config = dict(
    d_model=768,
    n_head=12,
    n_kv_head=12,
    vocab_size=32000,
    norm_place='out',
    rope_base=98500.0,
    rope_fraction=1.0,
    attn_scale=0.125,
    tie_embeddings=False,
    schedule='wsd',
    decay_fraction=1.0,
    batch_tokens=262144,
)
MLP neurons of a small language model. Each row is named by its layer, matrix (down: output weights) and neuron, and shows model dimensions 384-511. Each number is 50 + 15 x the weight over its row's rms, rounded and kept within 0 to 99. A neuron's up and down rows have the sign that makes its largest values positive.
After each neuron's rows, "fires before" lists the tokens most often just after its 100 highest values on Wikipedia text that the model never trained on.

L3.down79:53 47 49 51 43 39 51 59 55 22 50 65 40 60 46 41 53 53 27 18 47 43 54 44 44 33 57 27 44 51 61 48 46 41 81 44 45 66 34 47 72 96 42 61 16 56 29 52 52 46 17 38 41 42 47 56 24 33 27 54 70 45 17 36 51 12 47 64 30 57 56 46 63 34 19 36 57 38 63 46 37 47 62 44 26 34 38 40 71 28 58 47 50 55 70 32 50 42 71 45 52 66 69 80 65 44 46 76 45 56 40 37 68 54 52 51 40 36 49 57 38 51 67 20 62 36 46 48
fires before: "\n", " |", ".", ";", ",", " of"

L3.down1517:46 65 57 60 42 36 54 46 22 58 23 37 69 57 46 32 46 37 57 32 42 36 74 60 36 46 71 28 32 65 53 42 44 91 47 38 49 65 49 64 31 39 38 50 56 94 35 33 60 42 51 26 48 99 71 46 80 60 64 35 52 49 34 06 44 54 58 73 38 50 31 47 37 68 44 42 58 66 31 43 54 52 29 69 49 42 42 74 66 58 64 51 43 83 39 33 56 47 08 42 57 61 45 68 50 86 42 46 50 29 73 42 45 58 57 29 51 65 49 73 53 85 59 28 53 41 77 51
fires before: " |"

L5.down33:91 75 37 38 57 43 36 56 68 67 66 48 41 53 58 51 73 38 44 54 47 52 76 64 52 48 52 45 63 32 58 61 57 47 67 51 51 44 46 57 46 55 61 56 55 88 30 52 38 55 38 45 42 73 60 23 44 34 76 77 68 21 21 63 53 56 46 43 66 54 43 45 80 35 58 64 56 46 22 56 42 42 11 53 72 57 76 56 81 54 54 58 58 28 25 35 42 87 32 32 41 29 46 50 59 64 58 67 42 79 39 41 48 88 44 40 62 14 51 57 59 27 65 68 73 58 69 78
fires before: ",", ".", " and"

L3.down1264:48 33 43 53 26 50 56 52 62 48 39 77 59 38 55 53 47 42 40 49 49 36 79 40 38 66 60 56 51 59 27 42 69 21 52 72 56 64 51 37 46 50 58 41 48 00 31 35 39 56 39 65 61 43 41 52 54 18 72 44 30 44 50 43 72 72 23 67 20 48 72 66 49 48 67 51 66 32 73 50 45 46 57 42 64 45 37 77 38 61 67 31 93 67 51 65 65 65 76 50 41 48 47 52 37 57 54 72 44 48 21 47 01 55 44 37 28 53 54 86 61 40 38 35 47 44 68 52
fires before: "-", "|", "\n", " "

L3.down407:62 39 49 34 44 54 85 40 79 51 32 54 43 61 33 39 51 53 27 42 67 58 72 41 51 62 55 33 29 61 68 63 54 69 41 53 55 44 55 57 59 58 51 68 44 53 46 72 65 19 52 36 30 69 34 60 77 23 50 63 45 62 29 32 60 62 54 48 30 40 53 58 65 45 52 48 52 44 33 34 48 57 52 57 52 85 47 66 54 51 39 19 42 46 58 33 45 70 64 56 48 29 66 37 61 38 37 43 46 32 46 54 60 38 56 36 19 39 70 73 72 72 31 65 35 48 64 30
fires before: " |", "|---|---|", "|", ".", "|---|---|---|"

L3.down1415:45 45 55 14 43 36 67 56 51 42 63 62 37 57 83 60 57 49 58 53 81 45 65 44 56 37 73 30 44 42 39 68 39 09 66 58 67 68 57 45 39 37 56 63 58 57 34 43 73 43 63 36 51 47 45 69 40 49 44 76 62 53 47 61 53 34 66 58 68 30 61 53 53 38 57 62 60 58 69 52 55 54 46 39 39 44 36 48 55 61 25 31 43 44 45 36 29 24 31 35 64 70 47 50 85 49 85 37 52 44 45 32 65 61 64 40 61 20 40 56 40 34 44 36 52 50 35 65
fires before: ",", ".", " &", "oi", " |"

L3.down1211:46 51 32 61 49 70 26 62 55 67 59 57 55 51 41 29 56 33 30 13 34 68 74 55 41 49 49 38 52 56 59 58 52 67 35 57 38 66 44 59 42 54 39 42 80 41 26 45 61 47 46 33 53 60 54 49 80 53 52 40 40 53 34 51 35 50 61 50 56 69 67 80 57 49 70 31 67 39 54 58 59 68 36 46 29 49 43 52 47 38 47 55 74 67 74 53 40 23 56 80 43 40 39 59 84 58 35 59 29 51 55 42 64 67 46 61 45 17 64 40 71 56 73 75 35 67 47 52
fires before: "==", " and", " ==", " of", ".", "s"

L5.down283:24 73 33 63 45 61 53 27 57 51 45 59 49 34 52 43 41 45 32 32 56 61 46 43 71 50 78 64 23 60 23 54 28 42 22 64 45 55 29 24 73 62 56 29 62 36 63 56 52 38 56 71 45 37 63 70 42 67 65 44 73 49 82 36 85 81 52 49 64 44 63 62 52 60 32 56 55 64 33 66 34 28 45 64 58 47 51 41 67 29 28 35 60 43 56 53 59 50 59 78 67 66 48 45 58 62 41 35 38 44 18 43 26 57 61 52 33 44 67 76 41 38 68 47 57 28 57 34
fires before: "\n", "-", " ", "(", ",", "."

L3.down8:42 35 33 63 41 67 28 60 38 38 43 71 57 30 65 28 73 29 58 70 53 49 36 41 36 64 49 33 37 59 77 37 20 61 67 37 28 44 49 59 50 60 58 48 82 23 42 44 31 41 53 57 40 35 56 71 51 51 52 66 63 79 50 41 87 46 45 25 62 54 36 31 07 37 32 62 42 70 39 68 58 44 42 45 67 59 61 59 58 49 39 51 38 18 67 33 54 44 25 57 41 54 45 46 55 60 48 78 53 44 56 62 72 40 42 55 52 27 50 74 49 31 38 27 75 67 58 33
fires before: ",", ".", " in", " and", " was", " ("

L5.down1465:89 23 34 65 25 65 45 39 71 53 46 54 44 58 37 24 66 41 41 51 55 42 63 54 33 51 45 58 56 41 36 58 26 58 65 81 56 60 29 51 41 59 23 60 61 64 53 66 42 17 31 52 48 57 74 35 54 26 45 59 63 85 31 70 45 57 58 61 47 49 63 51 54 58 54 72 40 43 84 33 38 62 92 79 60 56 62 50 66 28 52 54 46 41 55 50 39 65 35 60 44 61 38 40 81 60 71 43 37 42 38 39 62 57 20 46 75 34 54 76 85 36 53 55 77 79 56 57
fires before: "\n", ".", " and", ",", ")", ";"

L5.down428:49 78 34 38 71 25 56 38 51 42 47 49 60 56 64 38 50 59 59 69 55 40 43 41 60 45 29 60 39 42 47 63 38 41 52 53 59 47 77 80 32 60 39 48 62 67 26 56 35 62 49 85 70 68 41 65 39 25 56 44 15 53 37 35 59 60 44 55 61 38 71 50 80 68 65 47 61 54 41 31 38 23 61 47 55 83 65 58 60 41 66 48 45 67 64 55 42 45 71 57 67 65 44 63 34 74 60 49 54 50 54 44 46 20 63 30 37 12 42 61 64 28 40 48 83 38 40 41
fires before: "-", "\n"

L3.down912:61 96 63 58 69 39 44 48 67 63 66 70 30 38 47 07 38 34 80 27 50 81 48 55 40 47 21 58 41 74 66 57 43 44 23 53 55 41 47 30 24 41 28 68 41 53 52 44 46 42 39 52 60 43 57 56 58 64 73 23 46 34 73 61 44 38 50 36 55 44 37 66 34 42 58 58 39 73 66 28 40 68 22 55 36 38 59 49 40 44 38 37 39 50 50 76 29 55 10 68 49 40 62 46 64 06 45 31 60 52 20 36 40 47 57 32 34 55 63 41 56 86 27 38 45 61 45 34
fires before: ".", " |", ";"

L3.down1386:36 54 44 47 49 47 81 43 53 55 63 45 53 32 74 49 59 55 70 68 56 65 39 66 69 55 55 68 60 32 75 55 33 66 45 61 48 58 25 59 50 48 34 53 62 52 45 44 47 57 74 39 34 67 34 46 49 39 73 38 39 72 28 42 61 39 28 74 60 51 25 44 41 68 37 50 46 51 38 53 47 56 72 34 38 80 61 52 46 53 64 61 83 58 53 54 48 65 48 82 80 57 43 26 34 41 35 57 64 49 54 46 50 53 57 33 38 61 29 29 44 51 91 59 82 29 49 25
fires before: "|", "\n", "N", ":"

L5.down804:37 15 16 52 45 50 66 43 56 13 90 50 55 69 76 41 69 61 39 51 63 52 41 46 59 55 51 29 38 43 57 54 63 61 34 55 52 83 59 39 53 52 40 33 44 72 34 51 72 66 26 26 41 53 60 62 62 63 39 49 51 58 32 45 64 70 51 60 62 25 49 58 55 57 49 46 62 28 50 36 48 20 53 17 50 53 76 33 57 28 47 26 37 33 32 41 61 48 47 58 44 27 18 73 57 59 60 34 70 31 54 53 52 57 50 65 52 49 50 46 35 48 70 68 60 36 59 77
fires before: " |", "R", " in", "th", "."

L5.down1841:53 57 59 48 46 15 57 51 49 27 45 68 42 80 57 52 50 48 61 67 52 83 44 59 58 66 37 78 80 59 41 31 48 40 45 44 68 47 60 65 42 67 48 33 75 84 18 39 40 47 44 51 72 71 44 73 44 44 57 59 36 65 50 55 55 44 89 14 26 28 61 79 63 38 48 47 29 35 32 66 40 30 55 58 22 20 91 46 26 46 58 58 63 35 40 11 66 53 78 43 57 39 21 42 30 61 45 46 34 33 40 46 79 32 69 89 65 43 49 69 27 41 26 42 56 24 72 86
fires before: " |", " Democrats", " was", " Party"

L3.down1894:55 57 77 25 49 93 27 26 57 70 42 32 24 52 49 51 31 53 36 48 58 48 34 54 63 37 76 53 31 79 45 47 45 41 51 41 37 54 33 62 59 49 63 73 66 30 51 58 78 69 50 47 39 50 44 55 68 94 56 87 27 62 52 17 43 42 48 77 19 57 51 48 34 39 47 43 43 74 44 18 34 55 54 44 65 52 49 61 60 31 50 44 75 42 48 64 81 64 57 36 70 50 69 63 36 50 63 57 34 44 37 25 26 39 56 38 72 23 44 46 51 43 36 46 30 66 46 55
fires before: " of", ",", " and", " for", " that"

L5.down145:28 47 47 31 62 48 61 18 62 76 51 61 50 50 58 49 62 54 49 55 69 56 43 57 55 27 47 59 52 25 28 41 42 47 54 44 39 55 44 64 38 39 48 58 67 54 44 49 42 24 51 47 54 74 37 69 44 51 39 37 43 47 62 42 50 36 33 52 19 18 81 38 65 54 47 40 57 40 32 69 26 61 20 59 65 50 54 41 57 52 73 76 40 42 70 69 61 55 48 64 51 45 45 43 57 43 44 27 56 29 37 47 50 55 30 73 34 47 50 55 64 30 30 47 33 76 35 57
fires before: "\n", "The", "-", "In"

L5.down995:41 53 71 17 61 53 47 39 45 47 56 51 63 44 50 16 39 49 54 59 43 09 50 51 55 50 52 50 54 81 49 61 48 46 37 45 27 48 33 64 35 50 65 69 30 52 62 76 38 25 66 45 53 05 63 54 58 65 26 54 56 66 59 60 48 43 59 36 39 52 52 37 72 65 51 41 66 61 00 30 54 73 39 45 39 53 46 71 52 36 45 60 72 43 43 51 45 36 39 67 28 34 64 52 34 47 37 24 42 27 34 44 08 42 42 18 35 35 41 57 43 49 35 28 54 56 51 61
fires before: " that", " the", ",", " \"", ":", " it"

L3.down1643:67 72 45 41 59 35 52 47 58 65 68 48 49 41 45 43 61 75 60 62 64 60 54 49 43 45 49 50 40 61 79 42 61 61 48 59 63 47 40 76 13 84 53 81 51 63 34 47 63 55 42 47 25 58 31 51 48 72 46 33 75 78 67 50 54 21 27 50 36 39 51 60 43 57 47 42 33 41 23 50 52 75 58 42 58 50 51 30 27 45 46 44 42 50 45 56 36 63 47 49 34 52 38 54 47 34 35 74 63 65 59 39 61 43 58 47 37 68 44 27 55 48 60 58 19 43 30 47
fires before: " |", "\n", ":", ","

L3.down1128:34 48 45 58 64 51 49 71 48 61 39 67 70 25 12 65 41 41 42 32 50 37 22 73 75 65 40 40 32 41 45 46 56 26 43 40 52 47 67 37 66 51 49 51 68 77 56 48 69 60 65 62 34 39 53 52 45 63 57 31 22 87 17 58 48 50 38 77 85 46 27 61 57 53 70 49 60 63 40 19 12 71 47 31 73 70 45 50 43 47 50 49 86 49 30 40 48 66 66 40 68 94 50 42 31 55 48 47 52 50 63 34 70 40 60 57 37 69 33 36 38 78 56 64 35 24 55 40
fires before: "\n", " The"

L5.down1860:68 53 40 58 75 13 60 59 36 38 47 99 42 38 47 40 68 42 57 65 43 97 77 53 41 35 61 66 55 53 35 47 66 31 58 60 40 62 57 10 77 67 72 29 45 68 50 56 52 65 44 58 63 19 39 89 67 55 49 25 18 48 50 45 49 31 53 47 59 50 28 78 46 51 58 63 45 62 51 73 32 38 46 07 63 62 61 60 57 31 62 28 65 57 49 44 76 39 65 66 47 22 74 62 24 36 59 45 30 59 74 31 66 26 75 36 39 35 42 29 50 50 58 37 46 45 52 49
fires before: ",", " (", " was", " |"

L3.down404:55 44 27 25 64 62 34 37 54 47 66 35 53 73 46 67 24 39 36 54 51 70 41 33 30 45 64 47 35 57 61 50 54 30 70 24 57 45 34 65 78 55 54 55 53 65 65 40 79 28 53 54 29 43 48 52 72 63 60 34 63 72 47 68 55 37 54 75 27 75 59 52 59 45 33 78 61 70 35 48 29 64 24 61 57 50 38 66 38 44 80 40 54 56 64 62 54 48 61 48 86 45 56 50 32 21 28 46 44 48 31 51 28 50 59 49 65 41 36 48 59 39 38 46 45 49 43 77
fires before: " |", ")", " mi", "+", " −"

L3.down1976:54 54 39 53 53 28 57 54 44 74 51 59 56 47 67 54 28 59 50 28 49 44 35 69 61 65 55 49 48 44 70 65 41 49 36 57 42 50 53 66 53 44 64 81 51 56 64 56 55 43 57 82 56 53 52 47 48 36 52 62 75 62 59 35 62 84 59 69 45 49 58 75 24 46 74 40 64 21 36 41 51 50 42 59 53 53 56 86 47 38 53 54 77 57 74 27 77 37 55 36 89 56 48 79 57 57 59 64 43 61 44 51 58 52 51 50 35 52 52 28 61 38 55 73 56 54 57 34
fires before: "\n"

L5.down1306:58 47 31 19 31 66 32 62 52 58 28 55 09 57 40 44 25 63 57 44 50 29 61 62 52 73 35 06 50 64 63 60 37 58 28 33 48 41 39 59 57 56 28 53 50 54 52 58 41 46 55 65 30 44 49 32 59 36 47 63 55 36 47 42 35 57 22 70 38 40 36 58 31 60 54 27 51 09 64 73 36 44 42 88 58 56 82 54 76 42 66 47 58 61 30 50 57 46 38 47 22 50 49 40 56 45 44 83 25 54 49 55 44 40 44 41 59 55 46 57 75 76 16 45 58 53 34 69
fires before: " |", ",", ".", " -", "\n"

L5.down811:55 39 70 57 41 61 33 49 50 73 52 24 68 53 19 51 53 61 29 41 33 33 33 55 45 36 68 58 75 41 33 33 72 61 62 70 38 45 58 53 06 46 54 34 59 71 36 74 55 61 65 40 26 64 46 47 64 49 55 53 75 52 20 74 57 36 31 48 33 59 52 16 05 35 28 55 28 59 49 43 52 50 55 50 36 57 36 47 36 54 36 40 55 23 62 29 45 68 46 42 38 60 29 20 82 26 69 26 65 91 55 50 33 65 27 56 43 26 52 47 47 28 70 57 55 53 68 44
fires before: " (", " |", ",", "."

L3.down129:50 57 38 56 78 61 37 28 75 84 56 69 45 49 39 37 50 59 30 38 40 67 51 40 33 45 72 40 63 33 35 63 30 31 44 58 34 67 79 40 40 48 76 53 41 61 66 68 31 67 42 59 34 62 54 68 62 48 43 23 81 62 51 52 05 50 92 72 48 52 39 54 51 62 43 47 59 61 49 47 67 66 41 40 34 60 62 25 20 72 67 46 52 55 21 30 42 62 55 41 35 19 48 60 49 70 68 45 57 53 57 23 63 53 36 43 35 50 69 42 44 60 61 35 34 65 51 52
fires before: " |"

L3.down1979:35 51 39 49 50 58 49 41 81 43 50 60 43 62 51 48 53 79 46 71 44 57 59 53 51 44 59 54 58 81 72 56 47 27 55 37 58 66 29 78 36 65 42 66 39 55 41 70 48 72 43 32 48 59 42 19 38 21 58 30 57 28 59 51 30 35 62 76 49 56 23 55 56 52 58 49 63 65 52 67 68 59 24 32 35 29 42 72 50 59 52 19 59 67 53 45 41 42 68 46 44 54 62 55 56 20 47 18 37 49 44 40 36 36 36 39 42 53 69 39 63 47 35 38 35 66 02 55
fires before: " |"

L5.down1141:55 62 82 44 30 68 53 45 64 62 42 36 76 43 41 24 35 54 50 27 29 33 17 50 27 34 76 50 33 25 47 63 57 32 16 38 36 39 40 71 57 69 58 33 55 44 54 47 58 44 47 21 46 16 50 66 64 62 52 41 51 54 00 61 42 77 62 57 66 55 27 50 63 52 44 64 22 37 54 35 30 62 68 41 37 38 66 60 50 70 58 53 51 19 42 46 64 13 28 26 62 46 31 69 51 52 33 77 66 71 45 46 36 62 43 66 47 39 68 74 32 55 26 66 15 50 26 40
fires before: " of", " for", " to", ".", " and", " in"

L3.down114:25 40 63 21 47 35 35 70 38 03 42 59 43 59 54 60 59 40 39 55 51 48 57 38 50 58 77 62 34 46 32 52 56 53 61 42 62 48 48 62 37 53 69 31 36 63 22 34 77 24 55 38 64 46 52 70 68 57 20 71 44 46 29 47 51 55 42 63 41 08 44 55 54 45 39 34 67 28 61 64 68 66 52 44 53 31 41 39 51 28 59 25 53 75 32 53 44 47 44 61 34 54 36 69 47 35 52 71 32 50 38 59 10 54 40 73 37 83 48 47 78 72 44 49 36 74 54 83
fires before: "\n", " ", " −"

L5.down970:47 61 46 85 50 34 32 56 55 37 40 70 52 82 08 49 53 48 30 38 39 67 39 59 65 41 49 51 43 63 63 49 57 52 60 40 58 59 34 44 66 38 56 75 43 16 65 67 66 41 52 27 59 62 56 79 35 67 27 58 58 54 59 43 51 45 51 51 54 67 57 18 63 42 42 24 66 59 16 55 45 31 59 72 48 44 49 65 69 48 36 69 59 61 67 58 68 72 36 70 31 74 44 64 42 47 42 52 38 20 31 32 51 38 54 53 60 84 62 35 53 60 55 53 55 39 26 38
fires before: ")", "),", ").", ",", " of"

L5.down908:36 65 48 55 62 46 54 76 87 42 42 76 63 31 33 55 70 43 68 36 61 25 41 71 75 69 35 57 59 66 55 47 58 36 45 19 27 38 35 61 31 30 30 52 55 79 52 46 42 64 67 52 46 63 40 53 38 64 50 45 33 49 20 37 51 47 35 63 74 50 42 78 30 74 67 68 38 60 22 51 21 44 42 43 68 73 40 59 70 51 61 44 62 60 34 51 28 39 40 52 52 45 43 54 60 37 34 68 68 51 69 47 62 30 48 31 20 60 53 20 25 79 68 41 43 52 59 26
fires before: "\n", "|", "-"

L3.down454:54 51 58 43 67 51 56 44 69 62 40 68 49 79 71 75 36 40 33 57 57 72 31 28 72 40 45 74 52 41 19 42 69 64 78 93 41 63 56 64 63 75 74 54 49 56 62 42 41 48 53 61 56 58 62 45 52 36 44 61 51 59 48 21 57 77 50 60 56 50 51 54 79 45 73 50 44 16 62 49 59 41 56 40 31 71 48 64 68 46 30 59 81 48 66 70 44 51 44 42 52 49 39 37 63 73 80 68 63 64 80 43 50 59 72 56 42 42 45 70 00 66 56 60 46 48 63 56
fires before: "\n", " by", " in", "Early", " =="

L3.down1605:31 70 53 55 70 41 69 58 68 47 53 54 81 38 39 39 65 34 64 02 41 24 36 47 52 45 49 47 43 40 54 33 53 26 43 21 50 45 52 80 39 50 40 63 50 60 61 56 56 42 31 73 46 52 41 35 40 84 39 59 68 42 54 40 79 44 59 34 53 53 21 55 61 76 50 56 64 55 57 56 28 57 21 54 56 52 88 42 56 52 58 60 86 68 73 36 07 19 65 73 54 51 48 66 50 45 86 66 76 62 86 45 34 25 52 36 71 58 43 53 77 43 77 41 44 53 61 50
fires before: " of", ".", " and", ",", " for", "-"

L5.down1040:69 64 63 27 24 43 54 61 66 41 49 46 57 47 68 46 36 61 80 46 52 44 35 58 59 66 47 53 43 73 44 53 52 66 49 25 50 85 46 73 41 23 45 51 53 68 71 43 77 61 46 73 44 61 36 39 56 33 86 43 44 56 45 66 36 80 67 46 39 68 46 44 34 45 66 83 43 54 69 50 43 58 64 36 36 61 56 59 61 50 28 31 48 59 47 19 77 72 63 59 54 43 56 20 28 46 79 42 39 41 38 33 23 65 52 41 55 27 59 79 51 27 52 43 31 35 85 72
fires before: ",", " |", ".", ";", ":", " *"

L5.down516:44 27 63 70 38 24 72 52 31 47 34 47 65 52 41 51 61 46 84 56 38 41 39 72 27 55 63 58 54 68 55 49 41 47 62 47 54 59 62 60 62 50 52 39 47 39 39 57 55 49 39 55 54 99 30 70 18 70 60 37 65 63 58 10 44 65 47 64 47 50 49 56 30 42 36 26 60 36 46 62 73 65 40 25 48 84 49 80 44 53 60 30 66 46 64 71 40 58 67 55 46 36 64 48 45 33 55 26 50 61 68 45 29 29 33 44 42 46 30 58 38 48 48 56 43 49 74 69
fires before: "-", "\n", " and", " are", ","

L5.down524:26 66 64 23 32 26 50 24 42 54 33 60 56 72 35 67 74 48 33 52 52 50 47 37 33 59 44 27 71 49 78 55 28 37 23 42 46 49 61 57 48 55 37 40 34 29 49 54 38 22 27 58 44 39 82 45 20 59 56 67 49 65 87 61 49 52 49 37 52 56 65 77 52 45 59 46 69 48 14 62 61 47 36 34 34 53 61 49 51 33 73 64 57 51 59 30 48 39 46 45 35 64 30 88 65 56 68 49 38 65 50 22 54 18 48 45 87 77 52 70 66 43 37 59 53 49 34 70
fires before: "W", "E", " |", " of", " in"

L5.down1277:50 43 52 57 61 50 21 50 69 69 38 54 70 53 31 54 34 37 42 50 66 63 26 51 47 51 59 36 41 76 55 58 56 54 63 44 72 46 53 45 54 40 34 60 60 54 68 55 75 34 31 32 48 86 50 37 48 50 35 41 51 35 41 50 67 58 33 60 30 58 43 49 49 49 49 59 30 61 42 62 62 40 31 50 51 66 48 57 42 23 39 35 28 25 72 26 92 41 34 54 53 78 04 71 61 17 73 61 29 41 56 44 35 64 58 51 70 35 93 51 31 69 64 65 25 51 22 43
fires before: " |", ")", ",", "d"

L3.down1987:20 29 55 34 25 57 47 49 62 66 48 47 75 72 58 74 47 59 41 28 81 37 64 34 30 45 52 26 20 82 85 52 63 46 63 52 52 82 30 47 35 53 45 68 53 59 52 63 83 62 21 49 54 63 44 57 36 29 59 61 64 61 60 35 63 59 66 48 32 71 61 74 55 48 45 51 43 58 42 61 30 56 27 36 54 55 34 61 30 46 47 40 44 08 67 39 49 38 51 45 18 57 65 60 40 31 46 59 58 71 68 51 38 66 35 43 76 61 32 45 25 32 33 39 47 62 50 09
fires before: "\n", ",", " and", " |", " ("

L5.down552:55 41 59 57 67 47 81 66 54 35 48 38 67 32 70 61 37 40 54 61 55 62 75 30 54 64 58 53 50 69 64 63 55 48 38 41 57 31 59 50 41 36 53 14 47 34 49 66 59 86 47 36 30 67 45 52 63 42 42 63 56 56 53 48 52 44 72 54 35 77 61 59 54 45 62 29 45 55 53 39 59 53 38 55 65 80 66 50 42 43 58 83 39 61 57 74 70 57 65 70 29 53 72 61 56 55 54 67 51 56 43 48 36 39 51 50 63 53 38 62 74 16 45 36 17 45 43 49
fires before: " |", "\n", ":", ".", ";", ")"

L5.down769:53 62 40 50 25 12 44 36 43 40 47 57 72 52 45 56 53 76 32 61 44 51 26 42 63 54 53 55 42 45 87 53 50 25 55 35 68 50 45 29 60 63 47 56 30 43 45 53 69 71 61 37 51 36 57 33 75 54 48 51 58 45 55 45 64 42 69 42 43 50 26 39 49 65 45 48 62 61 69 79 44 61 52 64 57 51 70 42 54 24 73 58 56 48 55 55 51 63 44 45 60 52 47 38 73 31 45 59 23 34 25 76 37 51 71 51 55 57 52 53 65 26 39 45 43 39 35 67
fires before: " of", ",", ".", " in", " at"

L3.down1388:52 53 73 21 69 24 72 55 63 52 52 22 32 64 44 45 22 58 48 53 53 29 43 48 55 60 44 32 49 37 29 46 65 52 46 53 49 57 68 44 44 46 46 62 65 55 36 54 54 63 31 42 21 30 40 68 49 36 74 58 56 43 18 66 60 46 53 35 41 56 32 29 59 50 41 36 58 27 70 59 61 25 64 52 63 52 58 71 53 38 63 26 50 60 75 47 21 64 46 74 31 55 74 47 35 75 48 51 32 36 72 60 49 58 59 57 70 43 62 62 61 48 61 54 30 42 25 78
fires before: " |", ",", ".", " United", ";"

L5.down455:50 48 59 51 29 62 73 64 67 63 23 40 54 63 45 39 45 55 36 41 31 59 72 46 42 61 18 56 50 47 38 46 68 50 49 20 60 60 16 55 48 48 70 52 73 29 36 48 50 31 76 62 53 65 71 53 59 39 66 49 65 59 61 38 70 40 59 38 57 57 58 54 81 62 30 58 40 47 94 55 34 54 76 33 34 22 68 46 44 39 48 28 35 53 34 34 66 32 46 40 53 32 24 74 66 58 60 65 41 58 19 56 58 42 52 60 54 39 48 65 64 52 48 36 69 36 44 63
fires before: "-", "\n"

L5.down1271:46 55 66 65 55 45 40 56 42 63 47 59 59 46 33 59 32 67 65 32 49 75 51 84 37 39 31 49 57 68 43 71 55 30 82 38 68 31 47 40 64 42 60 88 62 50 28 97 35 52 57 38 44 47 62 59 40 34 42 85 70 39 45 54 28 23 66 45 40 67 78 29 63 62 77 70 63 71 52 74 45 35 39 30 77 57 14 51 71 66 56 44 71 20 59 59 76 63 59 36 32 65 59 65 53 24 78 44 23 66 64 39 45 41 68 33 61 46 54 49 73 41 27 35 40 40 39 48
fires before: ".", ",", " and", " in", " as"

L3.down220:49 44 53 41 39 45 61 55 50 16 34 44 56 77 25 68 63 48 31 57 53 50 52 47 48 32 58 36 46 75 59 50 61 44 51 34 40 52 56 40 49 65 67 40 55 36 64 36 49 14 45 30 45 55 53 58 41 63 37 45 47 64 45 74 34 39 48 43 81 84 74 36 22 64 30 27 56 58 46 46 39 32 71 15 50 57 34 45 64 49 40 45 42 73 43 50 54 51 25 65 29 44 60 57 52 32 54 41 42 40 37 51 43 37 40 61 44 51 55 40 65 36 37 15 63 54 37 48
fires before: " |"

L5.down1950:28 57 46 52 45 73 41 72 53 54 55 19 43 43 58 45 52 62 71 43 53 45 50 19 35 70 22 52 43 87 63 67 64 29 41 57 31 23 49 70 61 30 26 28 59 52 51 52 28 74 44 73 42 48 32 64 49 34 41 56 46 43 67 37 51 50 59 35 35 68 80 48 38 38 58 64 67 61 69 61 54 51 46 24 44 32 74 29 69 43 56 62 52 35 32 58 80 78 40 46 41 47 54 73 44 54 36 47 43 54 54 77 54 64 47 64 53 36 60 67 56 28 49 45 54 64 45 59
fires before: ",", ".", " and", "\n", "'"

L5.down2020:40 57 34 62 65 59 59 48 53 30 53 58 59 38 44 49 61 60 45 51 65 57 46 75 38 48 62 50 16 44 44 58 46 72 57 27 46 51 69 36 29 52 59 54 71 52 44 63 39 34 55 33 64 56 29 70 68 56 58 28 61 53 33 31 83 45 63 60 41 52 57 57 46 40 25 73 50 76 44 35 58 58 31 64 38 47 65 65 46 39 50 43 19 60 37 35 75 43 49 50 50 59 42 39 60 58 74 52 58 54 25 56 51 55 51 15 56 49 55 35 78 43 32 64 49 41 75 39
fires before: " |", " -", ";"

L3.down446:29 27 50 63 43 53 55 61 42 65 41 60 32 58 33 69 45 36 47 66 38 80 32 47 45 54 37 61 66 45 67 50 41 47 55 48 26 20 72 71 78 46 54 54 29 52 57 46 43 26 35 30 15 70 47 51 45 67 51 56 54 48 31 75 38 52 59 65 49 64 50 38 51 46 45 52 73 39 45 37 50 67 27 42 13 32 49 49 38 54 36 37 41 62 49 34 41 51 37 50 31 54 55 29 52 38 32 86 42 50 43 54 57 24 35 65 78 47 53 33 31 49 35 41 74 23 39 49
fires before: " |", " the"